From a checkpoint of a small transformer trained on Wikipedia.
Size: width 192, 2 heads of 96.
MLP neurons of a small language model. Each row is named by its layer, matrix (up: input weights) and neuron, and shows model dimensions 48-143. Each number is 128 + 32 x the weight over its row's rms, rounded and kept within 0 to 255. Numbers have three digits each.
After each neuron's rows, "fires in" lists the words (lower case) most often at its 100 highest values on Wikipedia text that the model never trained on. A number after a token or word is its count.

L2.up315:145181083130114160203193107131066138106153090089164131116077111146091135149189143100144144121126169098104076125100107050130100104177132177149116166090198123113131124122187161189110185127137115078119191128193129092139100133082092165122110116134124154109146123122091133130152126087110179117
fires in: "also" 66, "part" 18, "later" 5, "by" 4

L5.up111:170094111180129088095151116160156187163101108114135192112155111137162159127084078136114135109108118189228074151130134140152129140109094100138126163124127177134074107154050061154121182066108138106177066153112108072107160134184135138135151128102174130115160202168163096167110136099153116193
fires in: "years" 16, "18" 9, "early" 8, "months" 7, "long" 6, "well" 4

L8.up142:137151125105115070087163087174069069107164117159103151148116102105144145124114093166093167113162165085109112038165139086155123105089094127137157177115133186169132078094136146150143184143144105104089114105177103055138115085142119107123112058123155168165093118162154097123161169103123126156
fires in: "i" 16, "there" 12, "t" 11, "it" 10, "that" 8, "to" 7

L4.up105:116123104159197141102156146158067124097092125076108155131085113139159122111123113074110098148109150131166066084170132144127130131092075075118096104160097077096067101156120093146090107163142157099082147119126141183076170099138100113139165114117179114154131183165171165172161109179151105179
fires in: "new" 56

L4.up265:128064185099146178087117106168140164128141163136088123130179155133100212143085093138165151142153116074133141137113137160127122118106178157113106220139147149122149083103108142148145145085156139089150187085152131154115130084132133148111106117151188102108077130137180193191158128157102168119
fires in: "as" 47, "career" 10, "those" 5, "other" 4

L5.up7:141098147134130087109123147166110118119141097093130165145202122082124121115111105081120133089131138117129111120163106167107147132143120123076115184111199178119093146129127105150105122097142124073126137079139137039092154110137138096097145102155151117098155164148134078123111057069131177098
fires in: "none" 27, "all" 11, "age" 8, "west" 6, "some" 5, "oak" 4

L2.up283:096150147085158161171137143109076199163142122172076128122116140152122134160139138124077132138151203119113083147122102107176100085068162133107178092154210130070154133154147060128125117149082088083038129077108162114116080093084107153094075084124160142117079104063177110155114160087193159153
fires in: "than" 30, "over" 6, "following" 6, "favor" 6, "with" 6, "touchdown" 5

L4.up42:120087143180146069131152079135101129136102064068087168118122101135124133101152184141157125169074168107143134175174076145131076142143197111103156164139094106153100083085133142094165114087126186100105096128120139103132118099159087156142158128086204123121113159144192153142108180146128170136
fires in: "such" 30, "known" 22, "nizami" 6, "credited" 4

L4.up163:091117163125161084105136110149059125105117166113137099072128139137171153117123178137145171141099155164089092121097099094149019107154116172109108127117088129071100143118196098123048180160113147146051071133097112077145111090147127134085152070145165189146109151113121146095121189150149137138
fires in: "also" 45, "instead" 7, "part" 5, "then" 4